Part of a small language model's weights.
Size: 6 heads of 64, vocabulary 11862, 32.3M parameters.
Training: a variant of Muon for these matrices, 602M tokens, 4590 steps.
MLP neurons of a small language model. Each row is named by its layer, matrix (down: output weights) and neuron, and shows model dimensions 357-484. Each number is 500 + 25 x the weight over its row's rms, rounded and kept within 0 to 999. Numbers have three digits each.
A block is one neuron, or neurons of one layer that tend to fire together. After each block is what it responds to, as a language model described it from the Wikipedia text at the highest values.

L5.down552:489488509506489518483509528487508509505540519519484495492499448501540511514541527477479480516485486508498485506482472526509517487539443452534505498481493534485489525528520549465508469444471485464486515531530470521537476502499447542486524495518493485477503463522500471497462482500481481520516480483498487478500515493503510488517513496523477450498504537495510490498505561472530490474504
L5.down772:501476544504468494493505507524469493494495469476511502492520483496506513495521495516473557458503534501545508540555499500497504485486517511531473470474548459458472494518531507521485528468523479488448496459516502446468495445502478486495547491536560490447529502467500489515492492482528517498494522527526560519492494486527495505487530494495422509464468522491437513528478521496501489492499
L5.down819:522511480472553479536525507529527473490520541535520489490520499543524513546483441512504512497501472496491518506540466481500527483511484497521506521497488496496516529478536510507502513497497493484502540487508508495472407523456449493506531543517509519444534555472460474484454454531505509478521514491421441479526476501496521517474490517543478538488475462462505476514484500474499480489464
L5.down828:535488491498507457479540466489511476500493549541466492496494480498520492552542499500506495533484527510525521519501543475513496457472522524504512493464478529501497519509468480543478515515498499484508536459507475538542483551476542501515495507498530512527515489491477474541435500476551506515514491510456504480493480549514492514517555476477498450490523481503494471540531540480480487437486
L5.down1176:544490486457486502545495503565527460485488471477498480489520485480480543503471503515535531507549526492510484534509547477491484458486472525509474461519523484514514502485484547556455500506511491463526526506465489499499504527504501545445472534495520522498450457453559457500485529502521480517524466478512520502466485494491512512506521502511486532469495489501472534493503479532488529518496
L5.down1406:527474493535512541513490484525524492476496530492491508480553478495515512521501506496496506574509438505500459515522464466519463514551518535527528463484495494504490478535502484493489488519534496494478502539508507513479508484512536507509494493504498502447496479534493511477517515494527483475511501444496495457496550464522507500511468559533511548525531465486508478470517485502516488519492
L5.down1417:514530508509491512489497506500515498528530487498508542468476510489485540516525510485506529542488509466511526565495455523474531467494531471494527524525500494507522433511527492490476469495505514548535498465524509461526496491494526493445516522493499485527520458501574473485492461504481526502483448467491502513491458505517510521489513479480471515469524464524534505471507505479494473495458
L5.down1820:485532452489525477462515460451478500488526460472570459464486500486502516561444519492506493495493482458472512550511468486470498524535477510492515495503492507512483451501516518508491540476450517498458525479472521521491516510481504499520496510499479478484528498469512506497445519519529475493539506464502458514510518483533509492503490501472529502527504483483519518457471540495511520500517
Heading closing markers

L3.down730:502526528481513478498482495506503554527537463489466547478493509474514520475496483448508454489493505494493537499510539552488454480512481472471514487503557518473505517535473493506542538489428541529494460494508523487476529484553501520501508467531456492459519485526537488493485472453498486525509507504494521542475481510525545494461494505500497448516530499499531450507546489470516532495540
Person role nouns

L6.down26:488492459510521514538483472539492504498519519529529475514498506491510539530447483484473504439601497468498542552504491492431502472508475523501447519521508492453509532490485502510498511519510446502518488479508488480432505490512488530538501517509502478506483527494506512498509494512532499505512497482492464522501510505506533497534535447482495530464508527481530485461484498473491529520513
L6.down201:496511508500457518477523522494472542535505473487523434510491528469529496475483526529480483507477501545522492509496446510467518527530494488530532507529563463512514497504531485521532529482525521493480522491490487506513531475479493476503513495499498553527450493473500494510468513517502494493529533445519498483518510545510508519546478486533497490469550479511526538495510530492506550496478
L6.down513:471522508507483511465494528536529529482509459519485432491490489518487497493479465519525529549487496533553495494513478513531484494515531485486492502518478510485424487521520506518526480494525504459499464536462521471466482479495539481474502482513475481508493470506519461521527464503510514461494510481512460501464546524453486508484522483464512506490460513534496503488503475483522538486489
L6.down662:492484466424487487494531459506498517493533488478497538493531483502503456516515512471500483499507507538487522514498526522489510523496506496535503480462497524454467496505503481488488510522489540497510484430513473495477486510528516475528509507540509460509469494507508518505468520460492445519495515493513474494484467495517497477520504476492527478525423460497516482457508547530517507518541
L6.down900:561536515469505500509502503489468465529502518473521467526551496482461506471564471507501545505514505507510495510508479494508531523497500496517490504461466519486466489453510420473512555505526503516496532477506480509500509508459480486532534478469486505550458479488506545545482514505527469491508466514504490505509495482518498475516514507459472480494504537517491499482495507524462553485546
L6.down922:484482494509483518520519532523518468528544476477535495466447509527542502511491515485496507471497517541478490524546434433473504485507473501504497499480483483521485515517514519498470549541496484476479465489505511492503489509461513489523486586545511506509501468518488508474448504514490515509486476464511486521533504515483506512452504515583518492493481507570484464488511538506499479514543
L6.down1002:508488519494487522494523484499482482546507531466526492493510551510459547487476499463513505486527521466518532484517512480486473488467538487473484485505496479507499481521518504539495487515516463509523508484522463482490523511442478532472495453494514514519475481512447506483495521517477516525502535472545491523533483483481498484509507496484481509475531491487508547480467507479482491523499
L6.down1993:524528453455465528486493495485491488472533527517524512495485482481561544540532522522495478518501506518533526533516482535485472468475490511468490526496556451527512543526499525512518470522495472502473528463511458449543507502495483494499511491502499494520505484517482510487488555500545446513505537445498482487482513508500479489473486489497456505499515461465513514532495511491521502524507
Line-ending markup tokens

L5.down52:518554477512479498497518504489484505508515536475531554522459501522509473527523420481508477509486508522466510510546517524462483472478469496496503467479504520480515542559488523494500511501508466512519497506520491512490500480504499490503457484499495489491534494491488506489491526523551449498477503512536528483562478505497500521527504472465521471517542447532458507493515488471524481476493
L5.down104:499549515513477510461469515502492492496535507520497488521519500555504490503486536475509513442470464471492492491472515557460527538513518455499479467497511535523518464503501472493465470496505508541479460558505483520529512534500462451515478497519525503538502469454507517533496490476532476494483444542460513487481486500494455461435514539485480507476495521419497498537486483493473465492494
L5.down668:516495518516493479502518496509466468514503503445455542498518457477515480542491464500524508519542541492526513532517488477511501463526488505524495511476472546524476447495478481535510537489521493516472480485481494484488535493490522485475505510500510491476509501514488504451464488528492493505480544552490491532535479502478477514485511537546488494442480541503506479504497488466508496523524
L5.down781:519497491475516466481519521528469495515528476460517498575523495512491499496501491467505484485494471467515479495523488498471487478480517517492499458483503452559500496454480480478475482550492531533471499510514509527483522474512500535480552510521491495478478476446473476517526489466485479520552480543492483511513509480479572509486542503524495484498499519507520469514482506493519476507454
L5.down1748:488508520546499513470549492448469499493478505495547522549410455533513501502498522485481531522492490454490487496520505487513545452434468495496508502528456523531505519480504487468516512480503547534491477480504513504488508472525565582491490509527543522467455477506469521486548489500498481524521531496472529464476514456489516467504511491486512511528468499494474506500500505500499516478509
L5.down1899:569495439498480503494454486535498481552502470469541510496513520486461500501540484496502502517458491471478524512473475480503517520467530520486505486514496517519484505488490516512498549461479470469491485513496474481508478539513542491527507481475527528516503510525527541444474514506508482519513514523505496485487512500476526514508496547500511492498495514505491488521506530509492492541475
L5.down1977:474441464510489475477485489466477506475501483498440528496543548517479521513472498478487472531553507503496499498480534485465510518498501513481514531484519525464475476558523485514459532514521516489533549457537475448508472532515482537496505487499548553496496481454494510501479510504472465525503519496462490496458490473503489477510542489504464514501526461527484470506481519486462470510554
L5.down1989:474502501511547474520501507492529506500484519540500490492491486511455477521484518510524460505508510478505503502484459543449510525441493480460493508543509512528506487484500452461457513502505513529493503448513516485528479533495505532488483495499478483486529535507525514485519475506492527486522487538442514508470500527522452487562499488492498530485490457507515488529498522547534511483535
Glosses and initial G

L5.down16:521483508492507471577508504496476512468530509535499534519472488479466491465431494474487467490496506493495501445433482517486521448516504565516461427465485528498500472499511493504575475518511492517492470520550482486493466495527505481505473478473480535467523488483540496490497508498515530507517517506566494537525512505485495498502479516546501474492487530494501530521477515477547524477521
L5.down378:527543521509487472505527529493509482501482497505505491501478537478534469509477496493589487503495559481509508518475503541498530511494463533450517501493495495440507511501502488498469512494493566483518478499474512513429492480513479483507491506517501521528529455480536456514509492531478468473516494503479502529506444475523486508464520487496488486550479532484535495480496481513490481500467
L5.down816:541525460477464449508502540511552512456483497521501526482458536502533493502511485496479411498545496531486492490511519472474507531492485544504506509521478532524492473503506568535462438477472492530463520529494499468443523508496483488536459531485501520517442488489497502494513512458525554500504517515528478505505504511496475476466507509536462491531477485514528497453517501474535486535517
L5.down1048:535525503461553475436526524513527477517479512495507495529493500477533519440460462513541481537498514481494500483484498512452545459516504485509492444537525505532506501542458563524448517548469528513472483505488499504508497435497480479440490517479510525485491480505487503512552470532502486507482488470488482537476499490506484535473511523494503485503497507483464548504526480502498512445563
L5.down1070:502476542458481524503513572520514505494510512502483469470490514489471519499467466519472495502471482479488512508535507499510504482473482486528496498500510501510517509495510533519500515512477466493495518489477538498533522487491477490468472454552490474440523501512522453479523475514497490499510494450527543504497503535505556530507545503522475487487466478497502458485507494506483512479503
L5.down1108:485512493513474528539482531473454485508567453505479514496470483490463544456518494526464470463474527552512537511502526452476503496510477533472504488478487533507531511497502493485508488482546488481488501507487511483498478489555471483479526474480492466484515468544476456480487511475462467497548533497521489524524507494527466516490489502504560507473549480466486462500514524449468505520471
L5.down1207:501507471488522491463506521482570511485539569490505545515444475513506532498475453511511488516486503518521456498476514484509496492511513504470506506492550496512516457518490506485521479521441498524493480491519520481495496528491516504441487496470472507497521506511512455531489525490514458481531486535519489511531508487515498540470540440486496504484541485473478479474501545487520557534539
L5.down1358:517535479457499514501507500538525511530497541493489435508499559484526508486488543499504492472519516509469511508492520514478464511524477473497542463545485488458488507518497479520528516488549489487499518515531527444478499482505507472491483532498520495448506494538465530531490493516496493488502476486459498527462506540480515530556484454522496530513479502473499485520474500470495505541474
Sports career-event slots

L5.down39:496523518484546533464461485509465508527542506459507460512515444483491520541463507446539505476517507545507527517498474488454485522458543510485458485550491495529507526508496527488543526529488476489457508470548531499526518481522524501519477492498504490459514461478514491542507483504514501479474511474450473464472496500514496483485484497480498480467509537498488473460516506511520479484495
L5.down810:482537494484514494481509529474466485504482485507517533483509498505492504537528487446476506477533492481520552468499453504497474490511537521496499516510490533519511497499450527509503524516490517512455526484486516523515475526519499523530450527466470501433504493503481490501484495498499485482503536524574570505463481505469533526466485477530526455515500471469498495492474502493513537519474
L5.down815:488451506511506460523496467517518494516505513504505470507463481494499472553485489484463471504500542483519511502544506492486490487486505521507511535542449509482501472489505468498462472491518551492501453460510507513483495510517491532483484514533492443493484512499474510482497459530523493521513521476555547528502514481506477521507478536544489515494511499481495482530490509490511487481522
L5.down876:525522498471518520484512547525503545452503529502500496521504525510480509517495481502467475465520509522472504487520500509494468474561466547514489498502503513454528511512467549547535523481478523513483496521473511566466553496481505451503487523491493469475504491448515448489490482479534528484440572492546519484494507504517535524499459494494495470483573507486515498484497475522486484483468
L5.down1033:490466509495475505487493495480505473518518514485522513480509506496492536548504520531468485516517475479480522510478501530476518466489468489523542546540504536491523473474482514518490509461473521462465510485508492499486499485522517507534496510508482467452543480547451536479462483511525484557504523502513523526512496505480498538506473515500512470479542460502508459493542520477514502505496
L5.down1196:518468503494479517527499490545523492483542516513507490487481499491518453495505508484517478523497514530504477487497529500493451526461465475511440546543469512503489492520471479473511499531487545408506478510435485487532501503504512470497509475502472503476470523493479567498482495487497516488516486507496552502525503500543483490520482504531539482504510504516473480474476498491488481508487
L5.down1214:466460477529508510480526568491512518493461491500475491525494470463536525505492499504511513503487522524550501541487486485499443445516520503522475503443463502531481494469488504525520462507497470483503502496451509502490489516457478492549515555495493506503515473539509472501508507488478496505521511450482491495487505551480487515515532497539515493524501511485463511484526496524516485465497
L5.down1796:500499518541483484517505485517512510488493555499514513514485491497522502482499521508520521494485470548467563439484511520479522522475494476510510501521531476516538486516486542483530490575476555510522496498500517490529465469492515494511485454506477482494526490506483478525512529500490520542497537511533527517522499502502547473470495475516491492501515494516475555487531492477529503475485
Occupation descriptors for people

L3.down2026:491518474520523439430520504507501478471554532489513481510475533502537521533481489529537518509494535495507477483532499509460506483492511552490491478526513509517531534500516525513512532514479579502469493477556477493520484470496470456510458534516498527516476448525470506520521483502528501477516482505490486561492524512533480523476513525501483552518489507536489514496505490506479508498524
Sports competition terms

L6.down10:486547524500523537491474479476463507555456492494488512506467499480547444498500487450516480471481535500501512510511510417508507605467499490503503473534449465512463573495498460511519516519527507503503485523486484541491516473504523526473482487505536500535523501478512505531509526513487454489498479540503519503470498512490459478496493502525482502494461476483514501464465502477474472560545
L6.down17:490557470468483489472521553468514511501489474464522499503523489461449512525493483519505510503482491547511551468465481509531484532490498485481508542507500527471477500522514477507538532517500538469482505541494523486490498547512539473492483467504494502487487511486514466461470525525507459565525483490497524532503476498491500532461469485528467458530515526518471475483506493484532476554524
L6.down551:498494489498453485497504509514554520458485491463504480496498514484545528517478483514483502463498496511530554518490508521511515477482509486523496500492528508530467440491567502474541452510475493508477485515510484471448530486524437492486494503488490454483526456476519532501525471518497504488482504516537512501517485506469492482470530528463481499503498488499483481424526491498474485508505
L6.down633:527498521541507504512498506520436523515500504511558503503496500487559463525561492468501500482486510522577508489506528474505489512496510504484524474520469504499455500525518510503510488477494530531494507518521460475463469468483521503482514520493475507485486519492482539538482508485498507488475460471504499472504504477485520474541491485477501490512509507533530461488486505492506492562501
L6.down758:495515524485445492501511491503504470498496521507509537495522506499519487481521505520472503479495485529525501486559451477540460532491498468487494504495575524521516514488505519486558528532476519487446516521535515517515512519468442528486515524509561497472521519544528472530509525532500496533440540530487494514491531522505502447553509485545486492525495488504503503540512497470506488519513
L6.down1246:497517497468504470481581544496514488493506516505499464486507500471535487490521483486507512527508448502484485498503486483511471464463488447520515489519475524521568501532496543456506519491488511507495490509535511470501509522498495520515490519465483518520516558475497525508500560479476483544510485507494505483494514497495516444479517512527469467490493499519493480545548558486525500530534
L6.down1808:483433490524490515497470478465456492515487495505543488466504468477508487485488476490501485456495537515532504503498517538467495530472517493527479501493473523517471465485513491496503496516493550455482492497496495552511521525533446492474520467504491511451465532506465499434466487499550491488438503524469487477486511526523492500479553528534504497502528513536527487526471501496501460521519
L6.down2044:543479536501468523491515477517511506473505485493466534507543559518470500502466488492509483500481498522455509473454529508486446507496486507467510486528532503487474503484513538484478517504502466438468486494522498510525507507467525511532497507502485514502505542477509439538496535540556477505513492503511527504462483513463486485541534502513563495513505493495517548571499502515512505497541
Before a person's role

L6.down462:512509489522463532528532533515532498518495499490533519497494530484494483474477444450514542501495552482493430477486511520511519478513477516495505515482566478500469496518482493518511484510506516523518489483518515533504462496476523533512509491543511500459480505475501507493466501535540534466514507513497494493513480478513475481490476516526505492488494509472499522495521483535514442483535
L6.down487:502499471533444497460455554498495497497514514510486504515448475514511478506495529501439512467543499465466511491474497525466501507476503494511470478507482488513482477492467481504470490474519532517490494450489536479437476487529503520463516516508481516508526493516494485503516530510519464487492501537501525494493518519493514545492487486520455526504502534493489460515514527517509461520461
L6.down1021:478546472481474521477520510504497538531476455491500502515462516463459472498531533508485494481508534475514524479483506501509521520470467478499503514500500476527473500481477500457542453459521502452511505507498487504510536504475535515526512513479479527536477519546438496488511538448467501542471507447448521512512523555484510522467539518509517478467503540466459550527504477543507505485523
L6.down1065:461490525482504537438485501461498434540465572541504508447539468481485491486505503479516491472507486513501468514514469463498518497506518508491515488500496554523481464529521477501484505529486517560514492492527517508417543510515500504512517492451529519544495471491472517487493522515534485539481519491496490497500467458505493497541514493529514479527490548514466537500495482482520476449519
L6.down1149:514484521458463517503487472518481467477482506535486502481475474497482494480523527523492494476472478533494509516484478447486500540471478497482460484482515510519499478501494473470478523495531511529484463500545522459474511470457491482543489465500533495493483535506533517496466510474474486519524504500517501494462493515493543534438471491498493489490533490499456487539522505526473465517479
L6.down1641:508497528504494460484501522517538488481499494503516506500512474493480505502511454480533518520498480459447483533473499512505532500507463482494497472493513455479493497557517454478503522486484481464445512474503467516510494447489532534493445536519486576513521474483538509495481492494514469507518485479539527479525518543475472501501494467516498466509528506493451513465475484481519505565507
L6.down1724:463499497546484519515508496483532490504481516496508512512483509520544464517494488521460474534485471495509517486489468479506493537483481514490506516482558510549524517501516497495512533479478531454494461476500463523483485472544534464498476476499501501482509488507453468512467497477509507535511516503478510538525480472483509519493442544481471473521484498519532446521454479511516501488511
L6.down2012:524537498487497484491527514505473503492433514510518501518471488486527485443480448492515484487508494517478451535530522503508495472519493476535520506475523491511459534501461477516550505463459503489513465497502494529472459489472504505472506530489498503513488481509482469520507497504486518492474454472498490502493486540509475510541511475493501470453531529520461527526450507532495495528507
Word-initial letter G

L3.down1681:449531501475519515456533511471507511514498460481518508489537515503477510470470474463533510528527458484481540481490496508489487489496470523516424509475508506548485536491471494487519461472480578505504477510453452518475496476493467448492524482470543484483499529465538464499457506467495484522490520507552520503482453512557500489494447475501480485494494495458520542523515504548508520520480
Mid-word pieces in rare words

L6.down705:432489502481517492526513527504467532464509491529491482470499490482480516535483515514451487517543546520480476489508517510503446504486488486515528493498478517522487504472518489479485528456517485477498500495500487465457524539504513522536496493516482509523526495506501469511536480524522463519515475490478502534530471477483477532515493520535525520487526501434490514489475544498505497534488
L6.down947:500513541491494498498499533557536482529515540497546493535488584507486480509494465499524519482534527445498524485456515492474480475486523491505515488533550492534496539507468515506480488523485549483509480472521525481506507483503494459471463511476517450459515501489485439523497497533495520498471565478556476558482487504516500487471506457511528514480515507499467468518495503455500535516509
L6.down1020:476494512490540509506495522516523527476516500470490477494518496497501562541495485496473486463508509545464490481493500494487521485512477513494465483540495487542518501490516480484538516478568484498474509480510513479539495486489498473493518495533469478516507473484540532511535508510483494540525494475545477560492528563473480535471471484520515539498538485527516528475518530459500503494547
L6.down1370:553517473511528495487469495527474557540522526518499472533477505470496541521473503565497551454482468511535492512481514490481492496555516476512539525493479485479506527478505488476490531490562521440461558518480478516481507492497528489516522537499534501460491513522494477473496524500528481508506519488460514531477489508480495508541487468483512527484535484512465479478495498507495470460499
L6.down1676:465525492491514529500494517494485467534520471509556507519501526516476513522514526516511493500478505467483471521479475519516528489501521469498503467533515497487483531490446537483494488473511537547485509499462478523522556476509478474495485518491499481496493500524440526505473488513522521509497466459520495564505509469496496507520486530510516501543554479482485490482462500546530511512518
L6.down1754:538479522458523466504526485470499456503484490507514519550526458500484467517508484524510496465484493526500472482493478494489515498540546508495506497489513484475509513488502526491478514480459498476471502542498468456489516554507475485505497512539534501495535494530513508499467547505522489499552500487478487493506507518531502495524519489504546516480469467523482480490491528488500466540490
L6.down1907:519487557521474495473532491518488535494516524470525562484476546508496507498494562462498498480536508531560457454461506528512518468543504521497464492518510479498530491501509466488492473502517485475478518508534541484502545499489487486502473472498485509480535534486488490458478479479510514514497525508504458500500479518523508472495531487537474476497524468500506506523526489501547550546479
L6.down1926:528475501506539525434525562529525487471494502496509520517508497488520504491476483523516498558491562517503494524499534486499582468457509513522507487504552516499489465558482521470487506517476494478479547489495492477491526494528492497483475539500467523471514466505501510474526509463499499558519474499502463562492512507489496517528513466511486492528494500503473500512510475508460485487528
Sports career narratives